Weights of a small transformer language model: 4 heads of 64 (1 for keys and values).
MLP neurons of a small language model. Each row is named by its layer, matrix (gate and up: input weights) and neuron, and shows model dimensions 192-287. Each number is 500 + 25 x the weight over its row's rms, rounded and kept within 0 to 999. Numbers have three digits each. A neuron's up and down rows have the sign that makes its largest values positive.
After each neuron's rows, "fires in" lists the words (lower case) most often at its 100 highest values on Wikipedia text that the model never trained on.

L8.gate712:474528515507527492483504531490516491542510542485510474495520501505512469506530498507512547501500494469448523538506524531502510493482476469467493504545531490499493473486444497479534484517490518499530475462487470500501449515532496482482507479526507533499495498496493476509527507502516530526
L8.up712:474508496493491556455496494555488488533483501511529486521506481501493457499546487516499490509528520499471523494500520536495535517482484496505499513523546489503522508489506443470446483447485502449514502486503482503489468540522532502495511498541514548474468455517540489523501456499520522495
fires in: "to", "of", "despite"

L7.gate82:491532513460475464512486483501489453497552527513509486529503450520522501513475513470516501519522498507516474527451477534478470500536480564490481503494506526456528475503512464481493492525482500497478523523478531503506461504481427494525442533550475498520474504482500520538466528509450509465
L7.up82:519520479496472501472515458517467502532483549506507455474507486447560494510439528545498480497456505499497488490474473485464558491455498482452513480524529515465469536513556516483540500521484511499528511501478488522480533514462494502504520481518527497476506517475509473485504484494515452514
fires in: "first", "1", "went", "next", "second", "finally"

L7.gate212:483521501490512506505526457485497496537490487480498533488485505506473468459522477497489517508512537502489497544553495509511521481516515464501465469522532512506525514507523504503489507489469480504516523464539493504531509481510494499492468538531497510487541484508511522534502527470500528500
L7.up212:534500511458505457469543504451494549535501466497509504515514503449513476521515544489490481531505506480508499444483500548505541521531479519522500534539504509513486509506513492501491526432472508504510523505529518497508514470511470488494470495501479482473520543509502504490507473512488487497
fires in: "that", "which"

L4.gate522:510497533498452469504530480476471466488489480524503471513533529566518518526476507471517507498502552500477503487505532496484507520514497502489495482532550527513514499474557459479490463471444463467485528500477516473510461516527500502489543549471467506491503508466515513512547503495515519475
L4.up522:485465507473505490472488443528492470490485504494524499513520498493473519460528522512444447474521533467460497440482488464523443471461520545492530529516525462464521514468513490491556520477471536451490491524508491450480516501452467515473478487528495507483521486477494522500513494474474500531
fires in: "of", "time", "best", "only", "currently", "first"

L6.gate79:504497523534492479476521548495519474470533493503524520460497478534495538475541539490524536479486511512529462480562504468478504515509528516492505512512522524505477488488523542516505457501517517557484478506526511454498478498487484488492482493493525537508532526435497482526470494507473487513
L6.up79:485495475502558533519487542463520477512502538460523477491481453511531527519497496478509545506487504497447500497536480519475457437494484488484499447499451519518490489507509495507507476488483467513453484491504501461503446498500510499464499487528514501547519443514516512474505495530511500514
fires in: "on", "is", "promoted", "promotion", "distribution"

L7.gate431:505523491523507531536489514469462504481498490520473469488528492540482496553505520488488538467505521535510490494498508501468497480504480509507490528528501491526492510515508470515529496479473496496499517462556518501547555554510476470505458479466522502497515517514504445464508510544467494506
L7.up431:519492536495495539495469505464493491516494496489532513514554536517445523482513527504546529539430447505467480498497524496475485502506503497525473463496469503523510534470471503507491498506476489458476511540523502526549482505518429480463527509514444499506508511515518550463501465525462526511
fires in: "from", "of"

L7.gate882:481486504501469494535498511466477467512537456482501502529493470541513528497562456483575531505440526507453483562463533494530483510478489506520507528520531501493528534477510551477519488507522550487521523478504523506488468518516494527418541511464501501509487497501476465492490493515515427528
L7.up882:451497500505513515495470498536512424522486532481529548527487474499473475526489488469498475497500548456522516505503539472500478517518506546505525496502528454465515519498466532497511484479483536499505536526495500480490506463462516520461528522473490527512497504497501489488508486532520548497
fires in: "of", "canadian", "civil", "corporate"

L8.gate349:515478497496535474483471493530500476457496511503506473525537474532520508509486504465490505537479507501469491532498535496476516516531531500466553523480502533525517516503506523508536489488487515509504554442510516488497523532435509544469487499518492497489539468450472515507519510532521499517
L8.up349:478493464476518508470511518514499505484492467496505500526468462512533499500444518503547460509500476533460485508513503538447532507529510468555479526526478477504520521492486556526515498488520499534507547477497533529497519529436494485507478502531486563474452470484493522494493500511545510486
fires in: "had", "having", "have", "got"

L7.gate1017:496491534498513545493492550508495507473504473481455504534561500489470501477509511501478535508523490504481535464492539512509508491492445518532476515452524562534504496483504530516525480501508507496522455512472526484469536485488483484515484521482531476545497498506480501496541521520456510503
L7.up1017:484499492520506477492510543462486510473565507482539499534540467509517506513440518500530511505477551536477505484491474547478523486498501520468515467453501554512492490517549509529517499514512520476448519499475511496506568504526459456508525487536500478488468500465501493546481509521484503477
fires in: "a"

L4.gate97:537494520500522483515531465478505502504501518527501493508500511490516481527456494466555523468516527550556536484516503507514467496540483528562534452499516506524489518514506485534483492507504505493505502530521477513527504496484505543519473486515478538427512490504498454506475516472494468486
L4.up97:468483520510517459494475521453482500522478483523542496503506473474502481484525508483512530479511498568556549483486479510553508491501474479562482509477492486504474527499492461520496478519480527477557480498477492518504493511498496432515462467516506481496498500488467494501466495475481490515
fires in: "of", "where", "following", "movement", "blocking", "shopping"

L9.gate989:468485517496442483528504550483494502510494489485457518530485528473477490525506467472456504541520434527552508509493521512471497456504522540515482499483546520531486526530504544485479536540534510503492488488493517505518518529476480503560503502503499443532514531563498497511541529469488506471
L9.up989:472435482495497546502520492489469497466471514598507460528504480531437497545490500456496480448542518504511509497514519534533479486522485520489460476510471486470476494460473469514487477481487536529496507463519446492505440496485512524450532494495468516513485482491496516487455512530455550529
fires in: "in", "from", "to"

L8.gate802:491486503490506519464510497487461478474510484488516463500498524474550499497523494446498480479515519486551466483517526509529463497496549538535502540565469491513467540472525505476511515508478490492529533435533495500493529528509490522492427509468541521499492525517481494478480518493498494476
L8.up802:520497501499481540474538528493524482494505492508486515467507526452513515480528497493530452508489496468462533505485521527479527491543502521526480493520529434516488510534514504527490483486491486534483504478503495501469490497478510495468510505527451541453542515471461480541543527503544492510
fires in: "to", "that", "which", "should"

L7.gate522:547524509504485507471462529516488522507477537504534480524499489527504479517511501474470485516509535473487490464511508511465487477543488449551508530518509511491528497508510500454515521522477484487472490504484473520516477452504491502500470474480491508477558524457540513523546531491521508472
L7.up522:512517514526517480471475501485509468522530519510498421507518511487503524477518469468502518529483495490502458525494472522500497517515503506511517530442489478511494470529529489484495485503489466534501514486497483481470513488505482532490469454480498527468483490466466481461494487480500495499
fires in: "not", "no", "takes", "taken", "took"

L6.gate342:481492508486494495499519462519507497472541497542488468474515471471497491565504550451468487463482455499465487493490554503530495462503510510502485495530508538502512512543502533497487449453494559471509488525520486535467526504516465515502452493512501496479549493494559461540468511516478509500
L6.up342:530503523473480531535506491517501528511521496501496514532475496518476498530487486490487505557503457503537486511482480497510503491468453485520544490526492529506480453498521503509511482516539467551537528517510482502474509479494534481510484522502476517476511500465530482525482495523489537496
fires in: "with", "received", "within"

L7.gate19:507531521469522517470477486503509481487544530510457498469488475471519437482518527450479525520499495484516521472508492529465546520511472492504453468499512500533537515508499525510512480479522519476505492493505453525517526491492531487499524509542513497506486535490529486524505573478553504468
L7.up19:490508511527520485512480517446507479455540492521479569498496511513488493533543496503486524470462489523459494498470508551499484538502479536439520513452480507522502500489499500526495472516435488498503489487499509490461498509498473481532500479496465459458471497499495471512455467470510556519
fires in: "of", "czech"

L6.gate753:510455493537516495488491496530516455509502496525479486521518481489509541543483527503492493505477521445470499497501520513517499502496539505521488473477519486515512515481475502466534481499572474518512548475452484492462518491492509489456468548487496518455509485515530520513502537521507555519
L6.up753:520512509505487463473509489515499495543490490520510518456515511537521494522516505474508527487481461517462538448491507527486540513514463501500524466503506510507508462468457506519485502499503491508503512495521475525534537467490466553487492508489517483477476493520524520466495493544540481459
fires in: "is", "as", "was", "originally", "offered"

L8.gate253:523492512484522508504518532526527477468488487490493454509530463490514543526528520517486526496522511501518500501531510582457505531508496484570527526523519551491542472526466509458464511477497494532476532551478535544492500479476502481488460499438535507511503492489506485498529480494523497541
L8.up253:491516518522500503508505478458486500502498462524539509452507440503520491507512529496463506453492492488539494494503508502529481493461464503538498470506554521507500493514471506444502533484497534510489514504490503513449536476484485504484496506441481489485510509486500511541474453497499504507
fires in: "as", "was", "to", "vice"

L8.gate942:523473494524448553527479456476509490502492485499489470528500571494521459482539503503508527502532511548455520523505544512492503496557506476502543479498484519500524493505532494478523520518514491503484520505492536488481484497468532444485487477479491513547513505487499504509516500495498495469
L8.up942:514479460527504477518482465528467478527520508489497520478507531502561487478482517477500497461535517480498517476521461507482511489550441487493498492513531516509514492498483505489570457435502486460522498483516500511521492452501485485448511489433483457511487531524482497489516486527528488472
fires in: "most", "very", "more", "mostly", "less", "too"

L2.gate277:487504517543481481504456508482476495481496468505464515500501524509489438529474571480519496470530503461490533510489522497462489521509540486487472479493537507501500471480480492495530520485482475497537501513485442497515495495502507516513479506490486491497528518480517478513488502530507515555
L2.up277:437501529560518499462493495507497449508500469502511493526477482494487495544514535513489496480552505514488460501538466496522479485518555478479520536486477498484522476474499490479511516496480496517514543542502478503520468499501514523506507500514482552470549501471455510540518531475508502499
fires in: "of"

L2.gate708:528507501461524511492458490488476536499518517504502490497531471516444490516498482501492444474513511534543462464532511544488519490542506475500491539511496479492478490458468519495523507508507498495517477555496484468508519523498474482520494487479476541504520507504491508480520505431541505492
L2.up708:517516499509509475548530504553514501490499466490552515477484489552499520541534512543514466519484510506486508474507485535478522499580457476479488553522503479519497493518514509493530501535517482521530525514478518469554499514495459485453467532504466487519518515521504486457521468438481556531
fires in: "of", "sets", "gminxr"

L2.gate775:478501523474460535482499509500523558496506479535494498509490534559515550532509495534560463511462474483529518497485514506506531513514490503517468521553495467497460504494476478465509462474520458523518492531482503495494498499485506504474493531534441531516520515482474464523524467485539511506
L2.up775:533522480487489454507458474506516501515475490530450515518492476492486481516474488534470493474455472472500473468467479488512481460543517514531522473514465540467478471483494505477474531490538471480440484506489530542544474484499477498469486519493529518455526482531498489511526497479474522454
fires in: "her", "first", "female", "second", "bacteriologist"

L8.gate999:472513512488452496517457491528489452542467503501491508522499494487497526498476521494521521531491504496494475498499504517485486505544533506507504498533448514466501473527527469471486479520515478489516513514479525481490508482537462498517538516541513487508512484453449540502496484529473456512
L8.up999:503504515480504485497538517494488452483466461525499536551466493508523509521484482456514505492506520490499487520429521465509469516529544540509500481510522464518510497523498532479458531509508498497484513474525486485468510499434478485520461471496504515512552515460511482483487539498510494489
fires in: "first", "second", "top", "third"

L8.gate906:488515497556494538507476500519514459498501532511517496548478442514539492520504475475471507478492488530485495494540528531507519476518532471462491474515489457484484496504512482522525466516460503527479519495532490487521531525436463500548529497511501523505503506530478480527469507496508488536
L8.up906:534486526496480525479519508477485470518500503519521542507517473482459470484531520470513560468503515486495467482539499510534516539528521460491478481474494460531455517456504476492473422492492579493513441473514494490504493500470474529543488500541490504515478494503469531525465514504453559485
fires in: "with", "within", "under"

L6.gate690:554523507507543506519471511488530499491541492522486496508513494503538547475533509490494497498524498517489534467496496508522481500525496498511482511496489526512526526520491506494469553525471461497491535496485533484478487546493474545518456495468504537519511543528539481463521520464512536478
L6.up690:503476437529514502508522494518460534480517509489545479514508489508493494488506536460468471525518546486462507499475488529506533494485512545514491531487481500485539499520538507522515531498521481523490547482503500512478497526487484497552423498489507504485503539501504508485493502539540509488
fires in: "name", "family", "cause", "names", "close"

L9.gate1014:508518520496501500520539494488475502515512494472481533505511540515502498480538487508475505481472463510493508509474549514472502561492546499495526519478454489503515492520522511459488457529541485497503484507544515484498532505453500504471491514452506484476499492540491462488464537478516503468
L9.up1014:538489497509515479512515487525511486480491454547441500519469517514494523495467518564532517515545504487484431491499513512460531481494521440483528513503496509465498485512548497532476510484507517493548499504493463494500501521508497512501523412547469522513513524537471495497461489522488497488
fires in: "has", "have", "had", "science", "who", "that"

L2.gate848:471491522530529457497519480551494453485478552523509490507511478503518443482532498484482529517495547516441498511551499514533560521508503486525478519468480522507533502511501533481510492497498489474509509495455497519500514449501482499578472513471540502481499469511487519553502506522530505506
L2.up848:499504505530489559510472514506470496510521548497528501530543476539489505456491495442525492514476498467469501499461533487490486444487481547466483504515468514456522533498525490468481499500514516500509465480465479514478523529457502487494501515504544515469503473490516469506513463509513531512
fires in: "a", "movie", "time", "janeiro", "the"

L7.gate415:483531512486477517532450511524487519521473527530469528510506464511507538557468482505502561478466477488513517510533506524503507513501525500514476536489465513479472533485542508483537474521482562457508510537542521535523509489525496482532479505511517480485559486488520510486542504521492514493
L7.up415:513504509480480498488491509493492517462547506541488516523536496493519487500480538458492479527532526466508512517456537492501495496466514510506525496515476465501495554512481504489526426508506520512545491511532524504527533490498433491497516522516475515474492519510508498493460529513480513486
fires in: "at", "towards", "vs"

L2.gate554:513510519509497479525506451477537536501545558497499552530441471502518484509474521514461463549495566511473479512483506521488478498506486477511468482601519490495506486563511529481532513537499497430480529505486507485478508532541500535462438452497493507460540474505498500483493517458505491503
L2.up554:489476497501488483497509528503491471541495484480507524483484508506480511501505490491509490505468505486475462493500465534517531440553503500472498485449485502512483539486464518469464496453522496534480476484475496485518539498461511516475488498506465529467503431521544472514487536490525479542
fires in: "of", "parents", "harvesting", "gladstone"

L9.gate476:498501539485498475510490525496439535504513462494515505420467491505517503490526537494468537503496479488459499485501506546465490508483528503499503494510493526515500484550499509476449478514534495482509495521537507518554522531498455453495443520499530492487528445506501487516472482485481523532
L9.up476:496528452478471524506482471472521512483516435529502526510478535489464521581507501479512504508466524526555536502503499551514480501467503529504467479522506497492506520520534528533474483505539470447500533465489518499532519495482475500494522468488483554496527501500501517523485482525419535541
fires in: "at", "for", "parents"

L8.gate473:495470483503567512502459499547516472500483467489483495516503543463491489468502476510508505476515494505513534549514528501496514507514499475464506545454531466534497499461513512481505495483523505493489472545479512481495509529504506439485447536523474463485477463520541489523525545510476503508
L8.up473:478524496499530486508516536462550497591485506557495461493427492534506545496493511519506503467496491504524558449471471532500512472491500514480484470508487513496462542509483479487537498485479508483480523533505524499455474515471528472452496499548487507483473512495508456518515487505465499506
fires in: "in", "after", "to", "of"

L9.gate503:473474528477449495514505521509486485526519567483531500486478448493519488505511495495499493478548538509502475522464527452451529476512469518500546514493540508545516525530458531533486474491489481517506484509520531504535489494497502500507474493500478488542481516498552475515524488497552464532
L9.up503:530537533526514493502497452454492483491473500573513485519482474471519519485504530478531540529467513504534460461471509446463501534498507523481480467516527533485517528532476453463520524496515469531507489500494509479511505511501456494445497497474510522538490520438536559500503508521507507539
fires in: "was", "of", "made", "joined", "is", "appearances"

L7.gate244:519527505520496529511519529503516528488497508532491479504510493486487479513486469482480497526532515527490504429494490501479475517511517467513523519465541560489532502522454508521531472465518518499508505518477481455485484491522476506478520491461497490471513548507543520558522538483515495438
L7.up244:530476493502510505500528478501498502522510505542483488465455462557495531478501512487513525515498497484494476499527487482471519479495498483535502470480549473487532496487453530495450497522461529481503508463486484495516477512461552476458472475512486491481487463492521518499507512487492503494
fires in: "made", "make", "taken", "makes", "takes", "making"

L6.gate49:481521526557496497547509469527512507542446491515515478532472542509495493477499502505473520490485513471478545509514493507521494480503495554511502507493522447496506550475504499481444523494528470491510473516491517499489470487515473495530498497522491502513541504529513520467507532449495516510
L6.up49:479509552520430493473529453500559466504509478478475493490463469490519539502481507509537529496516544484477513535463476469480487470495490505503499556521511484556538528514459503504493455456467527535485475527513526506523499551495495513535514483486507495532489511464519475462512503541478499506
fires in: "in", "of", "to", "directed", "movie"

L8.gate913:534528529503519526583521512539471474523502458539466519487466486523535471552530490527479532495513496462536491489510516480493497491483474499532500457524502447496490516478510508483498485482480533488489485509464473500482526523462512488492521527503485508517532450507507514472544489508527506554
L8.up913:505487522479462499486525534522490475523486463495476493459521510520536482507512544496471492483516529482491471526495508495522479483475500499473514500546482496509492493462532481501467484536483506498472475479482465497546516500495534497498531524487501518505510491486557490445538501509490558518
fires in: "of"

L8.gate159:488499496472474483536477525485479506483489514472507465489472476472504483539518486481476501478521500475503516537510531539501570488529473519494472504473514474475486547506462543502542488475439544465502437514535484470502524526439468511510506516487517514480517501481520484481462501472562500495
L8.up159:535502516438511468547570520494488510510505480495473491527500528476488487465483498471460475514541501477529515508465511498497500445483514507520499529502491505482468567490501494494535449495490505504477533503496513495482524507503470461543473537510492520460514528512510519493516466518512511545
fires in: "to", "not", "t", "also", "still", "should"

L4.gate47:520511530501471478526510467467521497501477511499467521474539484495501510566523506504479536515464485507515532475499464478459468492490497507523478476478535471513477516501524526491502467497493504465486501496472480520548496517509477495513502548511509517491499548502542458496537500524452529500
L4.up47:529519509561471469490530519482511563469439516540490461466495450472443469534489470529450463501481483535518498494492500460494513445529540461557519506485508491494509491486481531518485482553510485499509491522494477487504518476497503516547544479455495534550486492540496491466551507490490542512
fires in: "of", "goals", "shalka"

L9.gate590:503496491534494500492465475520504499493530517481491486494509485522450506505497503469529432481521486504500498500533510523465525539525509510489456530486490505467509569454462500466518524522466548471553499529512502493526490502469499476527482527498464476539478497508524540526525485557491505478
L9.up590:507497518528446454469478489469528507490488486513499511510508488486513497538492525478490530486493465473497542487502497509488560463511496521449491537458513531482495517508511484506502497499497499469479496532497478480510502482519524489490469506524475500522509493488508512455494492491464528481
fires in: "radio", "railway", "data", "born", "named", "rather"

L4.gate981:500524542533479530510481451441521514470472496454525500442508527510500495550514542499511510542485503486508538543515508494491511503514489474531455499529486527507497469512471531528524463467540570504504478497516531529556494520475485529479490547517463543480500551501497514522520529526537539483
L4.up981:511520484462531490488486496449481573467454497531479467504507495478473486475549520509490500492488459507508518528528507472466514463508507499521534475508507544527515489476460485536463481485485485506539505529486535489491502473486443506457469455462537497503459524502545548515471514508484518534
fires in: "was", "is", "received", "has"

L4.gate602:507506502532485496526520461489490476513488490519527539523500479533490538531489507555487550491551483494518492492450505490501524466512485523524496497517515490514529561487483494459516468560522519510484450536505484497491495491500514525474477462497419549545495498511515488501516502506495498503
L4.up602:457506561460470504502556505494501510493503520500508543534479561541539516473518514534512461514506457521486508513488517490545512535525500482481520510518493508504504526509551463537452531534487495490501541527512479493490483564499490490482499501480499508484489452502445482483553495478524514538
fires in: "of", "participated"

L7.gate1012:505488506510505471511499493487492532457505510522461497529480477513493478495461515501500510463515483542503541533491514502531488512493497520550484461509505544481494475489504527490528509513503523551518488454485495527470474483468491541455461482491528439514465490472541480507510498488535532504
L7.up1012:523466516502495489486520529517502529513482519496523568485502493492471500509497509494501513496492535502493503482428531467484470474479471478473481522466492507532487522510554504436506504546500515513461513467533465508492493489452496498478501496512500495524460506521529486474520487528477510511
fires in: "is", "produce", "liberal", "was", "create", "makes"

L4.gate874:511492456536522519491474500468528463488513487509529503519533478508512522501492539467490512469511499480476453526528491472470494478542463484496501484552508480519537477515536471503517502484481526530490497529497531525508517486503498494487500519538475502503482533471492498512502461557505536511
L4.up874:497543508508483485511536540477511512498538507523518506537491449481437502516504507521467544498512531487490448535514465485489515496486488536471490504494510521499492543517493466536470499501498526504497525498520494470537524481480494468540528510506501531531471505552498505439509521517511483486
fires in: "by", "included", "with", "within", "followed", "leading"

L9.gate158:520492477497506500534455485477513512489546505507537491489499539503504525507483528486511504536480491461516491476506506508469472479495467465510502489515504494510529463541490549507555505500517473542507464553482500506531514454467536529525536500497461460511527480504571491485515540498479499512
L9.up158:519469509478493510487513459480471511487466503497532488483502502468481528491498507485503459547489516433512463485503516491473497500500501470548554525484485484491501433489551532490535468460484493484498481477496492518498480506498448455484522520513479501498481521490506473535538542503475467498
fires in: "an", "fifth", "any"

L4.gate232:494540513518467457486482485506489496526505531478488496480497538505550508531519513496504520496534485460470535503493506469496535503531451523527466522516526493493510521478475553472523470499506467478482463493501465549533485532483473526523447545474520493519529481571531492526489509525520502509
L4.up232:489507516535515502485444483493475446502468495508491517534473497508478542503533495507485501495545532490543516533489485505472478527501453449482493549497538488470510525502463499474487494512540521467491467495434464551415509544457485469548487542522479507510495454555551532485528572472486494509
fires in: "by", "as"

L9.gate411:489560511492509502535508526452461478470506503494517498524531468509503501529554490529493488468507513499491513475498513521520483508516472482516453508473528499485469495525514523484531500475478543461544510509502500511518459517500486499515517539492509434466484477535516527491495495520508513516
L9.up411:514551484499469510489481473517468511520558490531455521508439516491492524503561504494444497468471508443494525490499463527506477503521529486502510490509498493466527520485472487514479519473448458513518453531537484523521542508486483529512520505509526516474507498541539485499482505509476496495
fires in: "by", "two", "of"

L6.gate901:536510501455541475529468484516529481474539499498503488504484450549520508479494532460482490492509488541489477542518528506510499535506498477449478501515484502493471476530527476463498475499499483522510538518485470490514525517508477462473438508496496464494486485469501506493527451494469538513
L6.up901:486507481524534538513452523492479511534497528500492515514522501496464503476495505495493498451511517517487542501534522508556540514491507461517515546486500530537471485511514514481483529497493466517461480473501520498460483417529495516464526502506469452528532490530495463479489499527497471532
fires in: "are", "is"

L2.gate104:461495523496525475495516513525536486509508495519484514504519506475539491490519491502499475483502538472498514494531542473443501498510518524511480467513548500467495529506512492541512452434511539472497535553500470489503465495524476478511491525491481554524561498494531514501534515506483538528
L2.up104:487509513497493458494501561508465496455513514504506490527535522424445502525533510494490505495504546515469485539529522528464468515469479481484481488507525494481534518492553519473514507447510520517517489525464522514507511497512514510508514493525502505467517489514504450488533471477496492509
fires in: "his", "the", "of", "health", "then", "a"

L2.gate717:493500526506498487510500510534476482491512526574492474530499522534494447456482514503499514504538522488515502441523529515523468496515458489548467508517459512529494501496507528490524508484462527470504476470489474468489475522468488526516485502518511541476537491489461484520475518466491470475
L2.up717:525464483490505521491452546534531546484504513491491502538482470510442511505490519488489490496472502509518438498476438468489522471505479472508502488479496496479459513497438481569505498501496517479527508514473517449496522537466499491488493480486464473484518505491518543516477512497509453537
fires in: "have", "to", "appearances", "in", "countries", "features"

L7.gate504:494516510468473505493491519495496521486527508524516499527513493510493502505480510493510498478504526491518473545470524514500531467522537502489517505494493484514452529477461540486493483444546533477488443496502490492518476522512480510469489508511541515517516514526463533511551476551458548519
L7.up504:490528522492481483473519515481502492511477498536502552497505424496482481469554513495449518533485496462497502488473492495496493503493539443475528488490495512486494517501520491473476514508512523475458491559501484521550484486511493523470496519519523487494498516508522502507459516515498519515
fires in: "from", "problems", "by", "of", "more", "problem"

L2.gate230:510515483517492461480536484538473497474522514508494489522481499475510509488508523520479471513510472525479476447528548507455483579542495529524480475523527503548470491517474538500483457476489520483493473486509494532551487510508446470493501518481488495507535521490523490506529559502516503456
L2.up230:505490509480498505512480444495506552503502461505497512536424492530477505530488496545546511457525536467491511450487495529490503474489485531488521482538495535498490552483493522497508491541509477481503450527434474450502453490492525492507481515521518534552516473525447508507486483517510513477
fires in: "at", "to", "be", "from", "that"

L7.gate391:486487524439528519546460468512488504482505517472476532552478516481515527512511486493523501519536507516434556513487484480499502467462545510482459490513475476472529489485485506548481530528531509496552466532491540470490469515491487511550458503488505473476504497525503481507477488518485503485
L7.up391:526510574473503489497510521497547513475482468506526522474533489514493504522487511520457518505490497501483478503505467512520514506527509508460469443495550525468508493487534484477506492464466517531492538512469517480504517488483498466462540492500489531497523419494512475529510526493533457537
fires in: "of"

L3.gate177:493481485488512525476466436527504467499520493511507498499504437547532502486450473463500482481509525484511510467502499472501517502526483489486467504494527503514500521482487486528476479463499517482455522512518448506521533493473496501562466486538484527532525496485511479510515494513531518517
L3.up177:554471498465465515490527483515544479513514483492458544499531527521503500513498516498473495466489508450469431490474527489495481516477473517490522506510474473493461418518504512460497514545485491529514523458483491477511530484510477459480475497530518522483526452498481453505517506511489527494
fires in: "of", "one", "medal", "this", "that", "on"

L4.gate127:549485527526525501508516513479529481475508493529490488474499501466541513500466515473469533528469481505522503487511579492496499525498486499487524477489533490500545520486481518492510473492542497559492552488523531494514535497480495500499529491508485525480521497494554495539497461537519514506
L4.up127:578511506539480493451523463475501473442499502527501540478514486459531526518500500489543529526467424500508520522499531499500472506497463521504544515525552515512504507477516518491524493449499516560474533470526489504518469478475470524542508486542454542512513480537531488523521501553500451500
fires in: "said", "had", "was", "received", "wrote", "only"

L8.gate979:505513469475467501467530499510493465507521466496523466513498497510506531518510506447511498505524504441503524491496476508487500500526523507531472551491547557539504493483509529471523535498490549524533537556449497489477459539423498495501507524471498449489535467511486510510494515473528491466
L8.up979:515502509479496419487509503509550509532492486524501509536517479462562520541506533507504462463508545501477486495516485467522489498510553476525519509485497501513530475497497508503512505508552513511506487470495497517477510523517518536438501492487494500464506485541512523505527553502478492539
fires in: "can", "could", "never", "may", "might", "on"

L6.gate55:478503502517506503505492488517507524473526536501484471520516471531508510510467549480500507508523495488529505512516590516491529542499521484512428500477495492540502498517515537462510470482493481527484486489508510481507553504457508493500489470511494505482509525509487486530477488507474492507
L6.up55:499504532523500493510475493486532472528497485547483445535494479487531505497510525459511504536499460521527509517511492530509540469526538496482457478522498482544463491520485513473540482468518494507455493486501519502533502504484542466531508511516451522502473497537506491532459505464521502513
fires in: "with", "within", "gas"

L8.gate803:429495494442493457519517508508488567512510497504441538515527496484538504492491489481506492516564537486467510505548502482487503516473493511505492489537518492495490502498505471515461476512545489542545524476455491488489481501516462506487498530471511518510524497508492526515506486525494515500
L8.up803:481495506478514532472505516521539485480514453544501502483452498513483523537539509513510532518504495533502512468501539515486504554492506498483477486478519496465507516537482519532502487524485498456495498488522476514579501555466498551479505511545474491514514464510560552543493484500543509520
fires in: "at", "that", "director", "this", "one", "direction"

L7.gate305:452510575492528469514465528513476521448484455468517499519481518531538513541502496485499490499537523517499523496518489510458513515504472480515476491495498469506475465466463497543546485502493465506512497528519540491487497496504487496546526469487511519508475507472427475507470519546534490499
L7.up305:485518475520480497505455517522471522517512511474481497554512497481490518498533498468510502498502521473513491504468465523479527516503505506494466529525434435501509492501529528543502478476500501476497527499496475470494513468495519499491467504497509501504506479483498541508501487471460482490
fires in: "william", "charles", "george", "john", "catholic"

L7.gate1023:490519551495517521507489474518488532530507594484499501494463490506506522490478485494482546535518505496517507549486503518481548497540492482502490504510499484504512500518524514496515460554490517499553488539521482474517511520474486487508492530518510493524512488471465492510488479520471544471
L7.up1023:481573498470502534501498485534490502549508508501496500494514528436504485483472494476472512505541538526515487490513487485516498502505513544485501474505495524484533522486496500510507460528465506517510510513508513468478476478499487517503486528517485523513524521523501475480473508486479534526
fires in: "with", "language", "serving", "within", "essential"